Weights of a small transformer language model.
Architecture: RMSNorm before each block, rotary positions, no biases in attention or MLP, untied embeddings.
MLP neurons of a small language model. Each row is named by its layer, matrix (gate and up: input weights) and neuron, and shows model dimensions 32-159. Each number is 200 + 40 x the weight over its row's rms, rounded and kept within 0 to 999. A neuron's up and down rows have the sign that makes its largest values positive.
After each neuron's rows, "fires on" lists the tokens most often at its 100 highest values on Wikipedia text that the model never trained on.

L3.gate155,255,223,190,179,181,185,183,158,170,201,105,207,227,279,239,245,187,208,157,165,149,223,224,220,228,228,172,200,162,194,236,238,192,116,177,207,211,204,181,239,204,274,179,233,211,228,215,183,159,218,188,225,167,203,237,198,209,209,250,191,162,97,214,197,150,198,237,159,204,215,82,231,264,159,228,197,197,191,254,210,229,223,187,247,181,265,244,225,202,274,240,176,187,224,209,208,130,209,190,169,289,204,251,213,192,210,187,169,173,210,255,119,191,155,154,273,198,114,216,293,229,207,245,167,213,198,214,196
L3.up155,208,255,199,195,189,209,238,193,186,267,162,156,220,268,237,215,157,161,193,217,177,185,137,189,157,171,182,256,220,170,183,203,213,173,208,184,180,290,139,145,188,191,200,284,158,201,159,149,150,210,113,256,162,286,210,175,189,170,190,155,187,186,198,180,149,254,206,181,171,190,169,131,245,90,176,180,167,112,182,181,178,183,232,213,172,202,214,212,201,195,261,192,202,221,224,212,192,234,180,141,287,174,210,259,228,193,172,219,175,191,251,143,143,227,221,217,189,219,160,244,231,216,217,233,182,190,200,205
fires on: "ic", "^{", "ice", " −", "iv"

L3.gate366,228,234,223,167,212,260,101,234,145,140,134,298,225,189,159,225,182,173,207,238,188,213,205,215,187,182,228,237,198,182,157,183,242,174,175,181,180,137,224,137,212,229,193,96,266,224,184,214,197,119,191,174,198,106,222,158,145,137,81,93,217,202,217,167,201,218,255,158,246,252,164,260,178,182,245,212,205,148,229,217,171,228,176,191,168,247,221,188,244,218,189,196,199,254,207,264,145,236,176,278,191,204,257,220,244,200,259,255,229,174,234,190,122,144,184,167,165,187,253,212,211,225,243,191,272,135,227,185
L3.up366,165,237,220,224,241,184,223,150,219,110,231,227,193,287,202,174,246,249,219,231,236,263,223,171,201,172,231,168,192,270,223,218,193,196,142,177,253,199,233,153,123,195,165,211,130,286,239,249,168,264,253,145,237,255,202,210,228,229,223,155,184,203,176,202,276,209,194,132,97,275,214,215,200,206,149,134,216,209,199,243,199,219,216,209,192,135,86,229,269,165,208,256,256,238,248,157,143,172,180,164,141,156,222,170,247,172,185,209,151,272,218,157,254,199,184,152,192,224,225,224,232,205,169,182,152,179,285,246
fires on: " (", " dec", "ec", "ut", "con"

L3.gate420,165,178,188,175,213,122,214,151,216,81,243,277,181,223,222,158,155,225,221,182,203,210,241,174,203,190,165,154,236,166,256,202,273,205,229,125,129,123,211,228,234,204,212,219,242,192,208,203,232,181,189,193,184,155,232,185,241,167,243,97,150,225,155,122,207,238,251,245,249,228,229,220,204,176,245,168,188,210,209,217,223,202,197,152,173,256,193,251,281,188,244,321,217,174,166,183,170,266,178,130,226,253,185,251,219,222,149,268,135,227,198,170,215,191,221,185,135,221,183,223,206,152,236,254,164,247,230,189
L3.up420,136,210,128,220,235,297,204,225,154,200,202,219,86,226,236,180,182,78,250,270,227,171,207,200,153,130,217,197,203,181,267,165,181,179,131,165,182,228,244,216,242,191,233,183,256,203,193,208,254,255,196,192,225,167,176,207,180,181,165,173,157,237,212,268,156,199,217,172,201,207,200,217,219,163,206,192,241,297,198,183,163,180,196,240,211,150,260,219,197,225,126,194,194,267,151,165,254,200,221,176,159,140,164,144,225,170,222,154,235,239,218,225,166,199,166,206,136,193,191,256,193,230,142,188,234,284,186,189
fires on: " called", " as", " or", " name", " named", ":"

L3.gate511,189,176,197,222,223,156,185,162,159,173,188,208,212,148,232,210,158,179,219,192,147,179,161,180,257,266,224,160,244,192,194,230,258,179,204,176,188,187,131,183,208,229,183,215,239,123,158,201,290,163,198,229,165,202,155,192,199,220,197,240,271,231,235,195,144,332,188,238,242,158,176,128,251,267,172,235,203,145,157,137,149,197,179,158,166,161,223,113,198,160,203,192,228,186,166,289,213,242,243,151,178,226,193,202,157,231,246,202,189,195,188,183,153,220,261,144,190,219,255,178,126,211,275,211,183,190,148,216
L3.up511,222,174,237,183,274,232,206,175,176,181,201,134,214,185,247,201,146,132,184,122,175,246,236,169,310,179,213,163,243,193,164,208,180,207,194,186,200,150,156,234,168,247,186,244,256,139,163,219,193,177,242,267,211,195,170,202,227,196,180,212,276,162,149,174,78,184,193,172,213,197,180,131,206,165,145,236,130,190,167,145,167,264,247,266,110,261,218,158,242,160,217,193,148,153,233,208,201,248,236,159,156,180,166,159,132,243,182,180,200,201,143,172,181,198,223,223,170,229,188,154,146,217,254,216,266,247,163,166
fires on: "ad", "-", "ac", "G"

L3.gate480,203,243,260,241,231,181,219,215,212,227,117,238,143,219,171,227,201,220,200,245,181,249,248,147,212,230,200,203,153,262,177,162,192,284,208,211,136,154,178,208,201,193,166,193,153,203,165,202,138,73,184,146,191,195,116,222,222,227,233,214,186,244,153,191,186,170,171,237,247,170,174,195,178,230,211,277,212,267,206,185,193,213,223,173,222,203,278,172,188,184,236,180,191,219,231,299,161,176,225,200,99,131,180,147,172,139,193,254,176,181,211,135,119,141,176,272,168,165,264,199,189,227,158,140,274,241,226,201
L3.up480,232,235,206,232,165,193,191,235,182,170,174,175,153,190,156,278,227,271,170,189,190,177,161,273,223,219,204,227,199,216,205,207,186,244,146,188,237,144,283,188,197,176,164,203,144,233,255,251,101,139,172,190,226,257,201,204,131,206,230,181,222,254,156,213,239,214,211,165,207,168,228,228,233,268,200,247,223,169,214,143,191,179,211,223,206,191,325,143,255,171,220,177,232,163,220,258,153,160,248,263,161,140,162,182,123,150,176,253,203,143,227,232,203,201,213,200,187,209,318,197,214,257,124,213,168,176,182,156
fires on: "and", "o", "per", " (", "pt"

L3.gate488,149,206,136,247,290,145,121,188,199,189,185,166,184,209,179,212,186,238,205,228,196,256,229,265,192,178,213,169,132,216,156,158,214,155,219,175,233,205,243,179,240,151,161,211,206,241,166,155,184,151,208,178,255,267,234,261,214,167,249,176,176,175,229,175,175,103,227,121,190,189,140,226,204,235,156,209,259,193,185,238,186,154,207,179,107,245,240,103,225,200,165,220,162,174,258,202,200,201,134,256,169,183,217,194,185,269,283,289,176,239,204,148,192,177,129,274,196,150,232,237,230,312,178,140,187,227,211,287
L3.up488,186,191,211,234,141,195,201,218,198,151,223,167,158,211,193,148,183,212,227,227,131,185,231,183,253,174,192,241,161,203,178,111,150,173,243,191,216,190,198,240,227,142,115,149,215,204,234,104,195,246,192,218,177,207,182,211,170,261,227,183,205,76,215,132,191,239,127,204,191,192,216,172,239,244,225,242,149,240,195,236,285,208,193,236,170,242,185,227,279,199,135,211,176,213,285,231,225,197,148,162,278,167,144,170,220,160,253,243,271,202,136,246,201,148,200,228,226,149,143,168,229,252,167,184,122,183,234,200
fires on: " det", "ide", "et", " att", "i", "ri"

L3.gate212,197,262,200,268,231,185,183,222,217,228,208,196,200,297,260,201,178,120,175,140,232,285,225,194,191,236,197,192,215,197,168,150,198,180,172,231,216,171,191,201,220,245,182,212,194,189,224,257,200,218,224,150,197,218,206,156,188,152,121,237,250,243,134,194,230,151,199,227,255,244,161,229,176,209,228,189,247,162,212,163,211,146,306,201,224,202,248,263,165,198,244,177,216,142,202,223,228,196,156,208,188,163,161,201,174,173,253,240,214,170,232,179,196,180,207,169,230,148,177,183,186,227,186,137,182,151,211,309
L3.up212,133,244,110,245,160,140,206,179,195,214,144,217,198,176,165,178,224,251,160,237,211,227,174,147,159,184,204,171,200,298,193,153,206,143,207,223,231,193,218,172,224,99,173,162,157,234,203,196,209,203,215,190,167,267,217,240,165,177,229,192,221,224,179,186,193,141,215,232,204,242,163,190,218,244,192,210,253,173,248,226,129,208,171,196,252,251,174,272,204,194,147,209,169,146,167,203,186,132,143,200,161,186,190,217,233,250,178,230,201,179,243,126,180,202,184,253,202,256,247,180,149,182,232,159,168,239,196,224
fires on: "4", "1", "\n", " Lab", "ced"

L3.gate127,167,176,206,212,267,225,235,159,192,202,128,160,233,273,222,220,173,160,234,314,203,185,274,248,184,147,176,242,179,229,161,211,170,199,184,266,244,262,184,156,229,186,127,137,223,215,195,193,174,100,168,130,175,189,201,174,250,212,187,258,204,219,224,185,122,180,239,237,159,225,184,219,203,212,250,227,210,147,186,278,201,262,204,147,240,164,250,208,220,224,204,278,200,206,196,217,212,221,169,167,222,185,140,129,278,232,245,211,200,193,237,162,162,161,258,216,115,120,204,216,188,182,109,219,167,235,212,174
L3.up127,197,291,195,251,111,215,256,185,230,160,170,168,285,209,169,219,239,190,163,228,208,188,191,285,199,156,190,232,252,192,206,184,164,269,203,280,229,307,213,209,210,250,184,181,180,177,202,152,181,263,209,204,180,140,266,204,191,180,146,263,202,190,241,205,173,247,153,224,200,207,169,205,248,208,238,214,210,194,136,265,200,193,211,156,204,196,210,198,244,186,179,248,245,266,222,222,217,208,169,130,191,187,222,95,173,229,147,168,139,250,186,210,177,216,194,179,129,144,188,132,140,172,195,250,154,207,192,164
fires on: " mod", " ex", "od", " Med", " eng", " Christ"

L3.gate344,131,222,227,212,216,162,251,199,209,225,236,164,183,210,219,162,163,185,195,198,217,141,199,180,194,187,174,211,196,270,194,144,214,220,204,202,234,128,221,113,203,182,207,156,219,229,206,241,157,181,252,202,205,182,184,215,170,218,140,238,217,249,153,169,125,228,189,197,132,307,222,167,266,184,222,257,117,150,214,240,161,212,220,166,215,175,163,204,246,164,186,260,177,187,197,260,182,282,200,192,110,194,243,183,204,251,177,220,168,218,211,127,257,97,207,206,175,250,215,195,201,133,174,223,174,207,192,193
L3.up344,139,226,246,209,162,133,190,225,163,346,150,209,179,213,173,193,212,197,223,234,226,181,161,299,137,190,217,218,215,144,188,180,160,228,183,229,191,227,141,181,187,225,202,176,205,270,193,185,170,190,221,103,203,185,214,176,187,184,208,222,153,161,165,164,184,184,204,131,200,229,213,147,212,267,168,197,216,122,237,184,186,273,158,165,138,219,225,134,153,190,136,142,224,138,196,121,125,188,184,152,231,212,164,253,148,213,220,149,198,250,214,195,252,234,176,201,171,139,199,111,193,116,223,263,200,169,145,242
fires on: " dec", "ed", " am", " add", " publ"

L3.gate240,220,277,274,180,177,226,200,176,191,141,225,191,236,271,288,243,194,231,238,167,326,187,219,183,193,229,191,231,191,152,187,247,186,187,186,217,271,152,188,149,214,211,173,171,215,222,233,235,123,141,229,161,257,140,239,195,167,210,200,224,150,203,223,102,284,157,276,105,249,227,192,236,215,201,141,225,246,200,231,176,256,187,204,170,258,201,199,186,195,147,272,189,197,214,198,228,134,200,177,265,225,175,207,128,237,156,216,235,211,168,203,196,181,244,188,175,137,157,231,241,301,300,173,199,225,150,182,256
L3.up240,213,222,182,185,172,211,220,204,157,179,148,215,201,180,178,206,153,262,264,224,196,213,177,248,219,115,242,226,161,188,206,176,178,199,126,169,240,206,256,205,223,220,206,242,96,127,205,267,213,181,114,224,185,221,238,215,231,204,115,118,273,175,165,230,215,196,305,236,178,162,220,221,198,270,264,135,286,148,208,183,129,298,128,224,152,213,215,249,218,214,182,209,233,198,243,230,194,203,219,192,170,182,163,229,220,189,162,123,192,204,199,240,214,171,154,172,242,236,251,171,194,251,158,216,182,170,158,230
fires on: " ("

L3.gate339,150,201,203,232,214,277,159,186,257,192,117,151,117,242,218,196,227,246,136,254,254,196,219,156,102,189,188,171,172,216,171,188,147,244,158,144,166,237,188,188,230,244,168,241,230,189,174,213,228,221,236,168,217,143,208,190,166,230,205,201,191,209,141,187,226,225,217,223,274,226,177,250,251,195,181,219,168,233,222,178,220,195,204,206,279,270,255,224,156,222,144,136,200,226,294,258,150,212,196,200,171,218,222,178,167,157,173,270,148,210,261,193,195,190,181,211,246,214,268,197,186,165,177,96,294,208,246,186
L3.up339,201,243,132,211,215,266,202,224,231,207,111,227,145,234,227,185,223,203,189,168,196,219,146,149,184,245,212,146,194,168,159,193,129,239,196,211,195,226,238,141,157,138,231,202,299,207,200,250,171,259,173,167,171,156,213,253,180,200,118,256,162,133,157,204,213,211,239,226,216,192,232,210,265,224,220,191,200,170,166,241,209,208,228,194,274,206,207,180,195,240,245,169,165,185,233,163,166,268,206,293,164,232,196,163,148,202,212,246,142,221,236,95,120,184,184,177,217,160,261,245,201,261,237,158,252,137,117,263
fires on: "\n", "-", "un", "ampion", " (2", " m"

L3.gate321,197,198,227,202,169,212,202,180,181,273,182,265,215,209,188,227,224,239,189,301,238,304,241,144,176,256,173,120,218,256,226,152,213,219,227,292,197,170,164,207,200,213,194,142,181,217,172,143,108,201,169,126,243,195,240,192,211,219,194,214,231,224,250,217,287,188,266,142,254,160,91,230,224,224,217,179,119,270,162,271,221,180,238,208,262,268,191,172,208,201,121,202,168,226,172,296,128,170,191,113,163,215,153,175,231,167,209,170,230,190,238,206,193,151,210,224,202,220,255,214,258,178,150,254,169,200,179,198
L3.up321,153,158,231,205,182,179,204,161,199,259,131,301,250,239,234,259,153,179,185,204,191,219,263,231,204,233,166,198,251,255,180,183,260,186,182,164,146,197,241,193,245,172,151,220,253,171,183,238,169,167,272,236,261,116,192,189,254,187,257,137,269,248,164,181,224,226,262,217,323,182,208,202,188,212,171,214,169,235,166,211,98,273,215,178,176,256,148,201,203,166,183,141,187,195,128,143,116,245,242,240,256,231,181,203,144,177,232,180,253,180,188,236,182,175,155,157,191,188,146,223,164,158,103,257,157,217,175,188
fires on: " dr", " r", "ll", " b", ";", " by"

L3.gate428,170,180,210,176,147,164,248,225,160,199,150,215,248,239,203,211,204,193,173,232,160,225,228,73,179,201,220,265,271,273,169,193,138,190,191,206,226,169,200,182,227,247,175,219,169,155,192,235,186,125,256,174,151,243,251,196,230,233,261,206,165,218,139,171,186,241,134,253,187,188,172,194,229,213,164,201,192,245,259,200,211,173,169,144,69,149,203,229,185,200,239,278,142,185,242,233,148,130,251,193,182,243,206,154,184,311,194,238,173,207,207,149,173,166,169,182,203,240,226,189,186,207,213,228,263,279,148,148
L3.up428,197,147,203,133,193,226,299,235,147,240,202,224,182,281,206,185,256,148,154,207,239,195,233,156,169,87,251,181,211,186,192,268,165,186,152,235,241,130,243,156,156,174,230,207,218,179,183,240,208,111,213,54,223,219,211,183,210,152,144,214,165,234,159,150,179,240,173,135,190,192,148,199,159,216,176,178,202,198,200,234,213,184,183,177,169,203,213,147,194,195,63,176,189,241,117,190,233,151,167,167,198,218,213,228,192,204,187,199,150,231,311,208,196,167,254,178,200,212,180,244,198,246,204,197,195,225,165,174
fires on: " cent", "id", "ent", "ir", " est", " dist"

L3.gate231,280,212,252,217,183,140,221,171,184,235,222,175,210,225,214,183,160,172,190,178,169,192,219,151,306,206,197,199,260,223,185,157,195,238,154,216,109,144,153,254,232,247,122,156,222,202,150,183,235,182,207,134,144,151,185,184,212,186,187,164,140,194,164,259,183,238,220,185,197,265,206,267,231,194,211,227,240,153,217,186,181,158,253,193,202,244,187,177,169,121,160,236,252,187,99,210,167,145,175,320,182,260,142,191,191,282,156,234,164,217,107,109,208,175,209,200,172,159,223,170,189,184,164,215,208,203,203,189
L3.up231,189,129,194,238,102,224,210,207,173,182,239,228,222,203,103,157,148,169,220,171,181,250,193,241,180,194,224,133,198,214,212,166,240,186,267,197,223,188,250,234,244,228,239,153,173,269,222,184,257,254,176,259,215,195,212,229,143,162,225,132,150,203,132,223,296,196,195,209,261,176,114,201,293,273,227,244,172,212,176,278,167,283,204,246,202,184,175,209,127,187,136,246,191,155,228,235,191,188,252,146,159,234,224,188,237,184,211,208,197,184,233,257,185,201,162,188,248,227,218,182,238,194,154,156,188,232,203,250
fires on: "a", "/", "ae", "ant", "ri", " &"

L3.gate448,254,256,235,125,234,261,210,199,282,148,195,161,232,205,229,126,156,198,244,228,191,206,233,231,150,150,182,228,176,183,189,217,237,261,173,233,159,156,243,216,222,97,131,213,229,220,224,135,223,177,173,239,242,130,322,212,131,162,167,175,150,199,247,189,246,188,209,171,253,210,292,233,196,244,174,199,196,134,233,214,230,245,253,237,180,255,190,197,219,191,205,272,114,196,218,161,171,244,292,258,207,225,267,185,209,112,186,182,243,264,235,277,203,250,258,227,154,191,191,167,178,201,179,238,211,203,244,202
L3.up448,141,238,257,219,213,136,171,196,242,260,192,255,186,243,212,179,191,99,190,159,74,146,248,199,181,222,147,199,202,298,130,207,207,258,191,184,220,197,186,258,226,142,158,164,240,244,234,199,167,197,227,194,215,248,219,217,138,187,169,184,168,216,276,141,204,166,218,196,270,133,238,149,185,206,202,138,256,195,250,211,226,175,210,170,216,165,214,177,188,170,189,157,128,120,199,147,184,243,188,255,302,120,228,210,202,206,181,260,189,204,200,233,155,235,172,221,218,206,174,220,237,206,252,231,233,196,200,184
fires on: ".", "ver", "em", "ory", " Pl", "ce"

L3.gate126,238,224,171,215,219,155,106,198,202,162,123,205,196,231,233,197,222,152,264,206,174,180,199,185,199,153,191,209,172,167,178,215,127,129,183,234,233,183,170,237,219,106,176,214,163,175,186,257,227,176,195,138,241,123,211,155,227,196,269,206,122,247,173,139,131,193,233,234,222,257,134,245,244,217,193,236,200,222,137,141,205,220,211,197,223,240,208,228,274,172,184,149,124,243,226,228,182,213,201,196,211,141,241,183,238,128,258,203,148,241,298,91,231,188,153,238,220,175,211,196,198,237,198,165,143,200,219,218
L3.up126,199,170,197,222,193,201,210,223,218,194,158,199,185,275,204,208,159,191,167,223,209,138,263,171,185,283,250,157,189,180,116,286,183,239,167,167,181,194,218,277,158,157,217,132,219,184,204,247,182,308,216,206,254,188,260,198,176,264,194,285,255,122,208,123,186,127,229,227,222,295,234,231,229,226,211,200,161,159,204,168,220,177,179,204,185,214,289,188,259,212,182,248,138,183,196,168,205,205,260,182,249,118,236,233,215,199,260,229,207,221,184,166,193,265,208,122,170,278,252,206,180,221,216,150,159,193,179,232
fires on: "-", "ol", "ce", "\n", " A"

L3.gate111,184,238,192,265,155,204,173,182,196,199,228,273,216,221,238,215,203,237,186,223,265,212,148,222,220,241,196,218,242,174,200,220,251,197,206,198,189,134,243,131,209,271,200,212,225,205,171,195,150,190,277,220,222,162,192,166,240,281,231,204,194,223,113,249,244,211,199,197,234,297,126,257,183,170,211,201,190,177,219,234,240,161,196,192,237,169,251,242,215,232,208,198,238,307,209,234,133,185,292,158,187,247,263,178,232,201,169,217,166,181,230,235,222,184,159,132,229,184,182,239,320,238,163,138,245,223,292,218
L3.up111,143,227,174,233,130,265,283,207,201,192,201,174,222,166,206,209,189,219,117,210,223,182,129,193,150,234,217,170,148,104,217,224,207,232,156,207,217,210,247,93,200,170,259,214,245,167,114,217,201,183,230,210,264,151,310,217,221,242,160,233,226,170,181,232,278,150,152,224,208,205,156,196,139,191,228,186,130,246,161,280,228,158,210,155,207,192,245,183,247,183,213,98,201,203,245,267,227,182,204,225,125,238,323,165,199,154,227,230,171,199,226,189,214,252,209,188,221,159,234,284,210,189,196,144,216,206,181,271
fires on: " of", " in", "ed", " at", ","

L3.gate451,167,192,229,116,225,185,265,168,162,173,162,229,218,242,183,284,170,241,207,211,203,210,209,170,270,204,199,189,253,182,187,190,217,203,194,215,158,213,191,239,215,183,131,89,193,176,223,250,162,195,188,188,159,137,200,220,193,157,237,172,180,250,186,131,99,194,243,191,253,172,143,155,177,146,206,235,188,235,181,179,153,162,263,244,171,170,227,171,97,129,219,257,239,211,206,174,222,219,174,165,155,191,199,244,173,201,255,98,210,282,211,245,211,180,218,132,142,232,237,234,186,169,160,187,259,116,163,174
L3.up451,231,176,201,250,199,220,278,212,169,188,196,246,180,273,179,239,153,256,82,192,179,149,187,217,255,245,146,223,263,205,240,197,194,175,299,155,150,187,199,230,210,221,213,158,244,209,206,228,149,204,230,192,151,187,193,238,201,222,232,226,178,240,156,186,121,195,199,186,187,220,196,148,225,198,241,221,119,249,101,167,148,194,158,233,214,156,195,247,135,148,214,156,246,255,231,141,157,127,99,175,240,236,264,260,128,214,177,190,206,257,206,235,200,194,203,174,213,223,237,158,186,169,197,144,241,262,167,166
fires on: "ep", "ip", "ad", "ac", "ath", "ab"

L3.gate25,206,250,198,195,223,172,126,151,197,205,163,256,276,163,207,240,221,221,171,186,219,151,178,285,163,253,205,205,148,319,208,180,222,185,186,243,159,169,278,171,176,155,196,180,217,192,195,228,188,187,179,173,191,108,264,240,212,147,135,142,235,165,202,172,217,113,221,143,194,223,133,175,248,172,177,203,227,245,279,255,262,230,239,185,170,183,121,166,203,183,214,176,202,257,186,168,172,206,215,193,206,219,288,205,214,217,107,125,181,166,247,238,229,171,190,192,240,257,155,217,203,238,216,239,207,215,238,224
L3.up25,253,191,161,204,173,227,216,152,194,230,226,134,266,191,198,157,255,141,159,206,220,250,191,194,164,223,238,231,112,210,217,175,209,167,202,170,177,113,275,244,152,229,282,247,206,140,197,182,176,242,104,250,260,208,191,224,169,240,157,214,228,155,116,208,183,244,248,172,247,183,126,260,243,187,183,209,175,258,201,197,164,199,237,180,209,218,172,215,228,205,154,165,232,206,209,169,191,99,195,169,201,247,217,121,176,133,138,137,246,212,217,198,203,168,160,209,221,172,189,174,213,234,280,183,225,238,186,240
fires on: "ud", "id", "end", " child", "w", "ice"

L3.gate99,244,190,202,209,229,181,166,227,206,210,203,179,202,229,236,181,187,250,218,174,218,205,184,122,193,256,209,168,184,201,168,173,189,194,164,174,152,174,177,230,200,167,196,213,282,198,207,187,154,248,263,156,273,251,155,160,201,221,215,130,128,232,171,214,236,228,222,148,148,294,167,249,171,181,155,242,211,231,164,180,181,198,242,150,214,251,182,204,224,150,288,135,270,182,185,178,186,228,185,194,200,201,265,211,238,217,222,223,257,253,190,211,168,137,172,212,218,175,220,183,214,237,183,216,348,159,178,238
L3.up99,272,216,133,153,138,221,213,226,203,180,250,204,273,164,198,215,268,150,155,118,173,244,248,161,189,216,202,224,197,189,215,196,216,227,197,234,197,180,217,230,198,144,242,140,252,247,242,154,273,230,247,182,200,174,259,171,162,287,267,188,140,208,282,200,260,206,242,199,238,214,290,220,164,224,241,177,175,212,230,229,221,259,153,193,200,232,208,201,232,166,185,81,238,188,172,194,163,195,161,238,174,207,258,182,228,98,206,160,221,193,110,236,197,190,186,217,180,239,208,201,180,194,169,207,247,140,131,229
fires on: "t", "ig", "g", "duc", "en", "igh"

L3.gate414,227,219,147,219,305,265,166,229,217,215,136,132,198,233,231,235,204,211,187,207,158,251,222,200,190,229,197,199,238,269,182,212,232,217,199,206,206,214,161,159,204,176,195,225,248,229,194,246,218,170,157,147,167,189,158,272,171,206,227,217,150,202,227,156,172,240,236,112,226,155,195,135,200,253,216,259,124,166,202,199,205,203,140,213,152,202,224,204,197,187,238,245,251,180,247,255,212,174,185,265,186,201,240,276,229,199,172,105,255,178,271,243,211,183,139,260,74,161,177,195,198,174,197,240,205,213,191,252
L3.up414,223,220,149,206,210,233,216,220,248,171,125,121,233,257,182,196,161,187,127,259,224,225,177,221,172,243,202,160,220,207,207,145,137,156,262,214,234,221,164,211,202,197,235,188,212,204,183,127,234,261,182,173,220,230,218,204,207,194,230,179,150,227,241,221,186,177,192,222,234,145,259,178,198,193,146,179,84,224,228,171,190,129,170,170,179,179,257,177,248,196,223,167,244,215,228,193,212,285,170,179,237,128,223,238,180,188,157,131,217,261,202,301,253,169,155,227,169,119,225,174,215,230,163,235,212,194,171,261
fires on: "am", " mod", "od", "op", "um", "un"

L3.gate223,168,223,128,206,211,292,239,190,227,273,176,170,224,167,189,230,200,178,264,178,258,229,229,169,139,193,207,181,206,144,248,169,225,154,235,218,179,212,204,175,182,205,192,265,231,212,173,142,273,111,188,235,261,261,176,292,219,271,241,230,241,180,204,165,196,228,198,271,212,234,259,194,164,283,160,217,134,140,178,175,189,234,155,222,198,172,262,264,314,247,158,161,168,169,237,213,202,221,188,236,241,198,194,153,176,172,216,192,185,185,204,189,168,207,185,282,172,159,200,218,207,267,252,76,247,210,183,206
L3.up223,239,264,131,166,261,173,274,143,182,147,190,197,213,242,173,285,142,199,196,182,193,200,205,284,211,183,206,263,210,197,211,146,185,292,183,234,169,172,206,212,163,227,155,221,125,85,259,221,253,199,251,272,237,257,173,213,207,215,189,287,210,239,232,166,198,196,230,266,225,128,232,183,255,161,207,215,127,199,216,182,200,175,188,227,162,185,158,162,202,207,239,232,131,151,255,155,251,244,299,168,152,177,169,166,220,216,209,234,199,236,203,177,186,167,123,241,223,209,183,149,93,187,231,167,188,160,162,189
fires on: ".", "\"", "\n", "\".", "s."

L3.gate152,176,159,190,221,151,203,240,252,186,203,226,156,172,185,204,147,203,188,207,149,228,317,155,213,184,262,201,328,262,156,217,191,230,203,203,152,153,224,264,253,249,202,101,272,126,212,219,137,166,241,185,150,271,198,257,206,247,159,173,171,197,231,165,205,245,183,253,207,175,201,176,183,115,161,166,220,226,276,165,238,193,198,269,181,232,246,200,138,185,193,209,111,233,158,276,163,216,145,239,236,205,187,259,161,195,249,262,185,178,232,164,244,166,226,193,171,262,212,221,199,172,199,185,127,259,190,152,233
L3.up152,166,160,232,279,206,215,99,196,127,283,254,229,212,209,201,274,176,131,211,191,228,162,242,239,219,152,202,192,167,187,168,193,141,238,138,189,152,224,176,144,169,195,254,264,231,192,266,242,156,211,215,228,262,206,183,194,315,223,193,223,198,194,144,207,199,90,184,188,180,222,290,222,195,245,217,225,216,208,229,199,209,277,278,120,191,242,194,161,137,186,240,189,173,190,166,208,175,256,234,152,207,149,171,263,214,240,238,218,227,160,225,254,160,172,222,183,199,182,207,189,234,216,238,169,194,247,167,239
fires on: ":", " e", "o", "a", " B", "i"

L3.gate417,142,138,170,225,162,138,214,183,254,193,221,156,161,234,226,205,241,278,226,188,148,166,167,212,268,173,185,218,227,232,222,203,196,187,226,240,180,149,173,103,128,235,237,308,188,222,194,154,237,214,183,196,176,181,215,160,227,201,195,236,193,187,201,217,268,207,206,194,309,256,187,137,140,219,292,209,275,135,210,220,281,221,197,209,199,214,198,127,195,245,193,249,65,171,208,212,206,176,189,173,183,255,252,194,152,231,183,253,139,118,214,147,234,146,162,183,218,151,190,248,182,165,228,253,164,271,213,211
L3.up417,250,153,208,254,196,239,216,187,218,239,159,238,147,215,245,247,194,185,169,207,179,269,209,181,223,126,222,193,187,206,162,121,228,255,145,172,215,155,259,186,202,257,206,164,170,200,200,83,180,149,206,176,159,216,135,162,139,227,167,225,202,238,169,236,136,162,232,198,241,231,183,134,275,207,175,252,203,170,172,221,240,196,284,204,258,209,180,179,222,221,169,189,187,211,153,240,180,208,167,200,228,152,217,229,157,162,199,233,254,236,238,199,230,225,258,205,179,135,230,252,164,189,222,196,242,215,194,201
fires on: " of", "op", "p", "ver", "mer", "ot"

L3.gate283,146,274,238,216,203,162,224,247,211,184,196,233,191,224,200,212,230,140,185,245,255,177,220,192,218,221,162,231,230,143,165,181,204,188,156,153,160,207,250,202,168,247,214,190,236,182,184,141,218,173,198,212,212,221,104,198,208,237,196,192,228,168,250,245,226,282,239,197,227,341,250,205,169,166,196,189,176,158,190,190,217,183,141,161,181,221,214,208,242,265,143,169,247,186,198,248,186,201,145,202,191,247,233,75,182,202,224,169,196,205,215,193,223,132,180,242,210,195,205,288,152,202,186,111,186,282,203,163
L3.up283,143,181,208,236,252,175,179,225,244,195,234,200,248,245,237,250,240,159,184,218,286,222,191,181,190,277,190,199,193,170,152,168,157,121,167,162,214,192,219,156,189,193,196,67,259,110,260,168,242,206,200,245,248,296,167,217,207,137,202,223,181,240,217,140,263,193,298,172,176,233,171,168,151,232,163,200,135,186,141,177,205,224,229,192,252,234,227,132,275,241,139,207,229,238,229,260,187,199,174,227,198,207,253,216,249,143,236,142,199,175,191,126,180,145,209,234,200,230,128,131,164,136,226,140,225,245,150,243
fires on: ".", "\n", "a.", "s.", "|", "ed."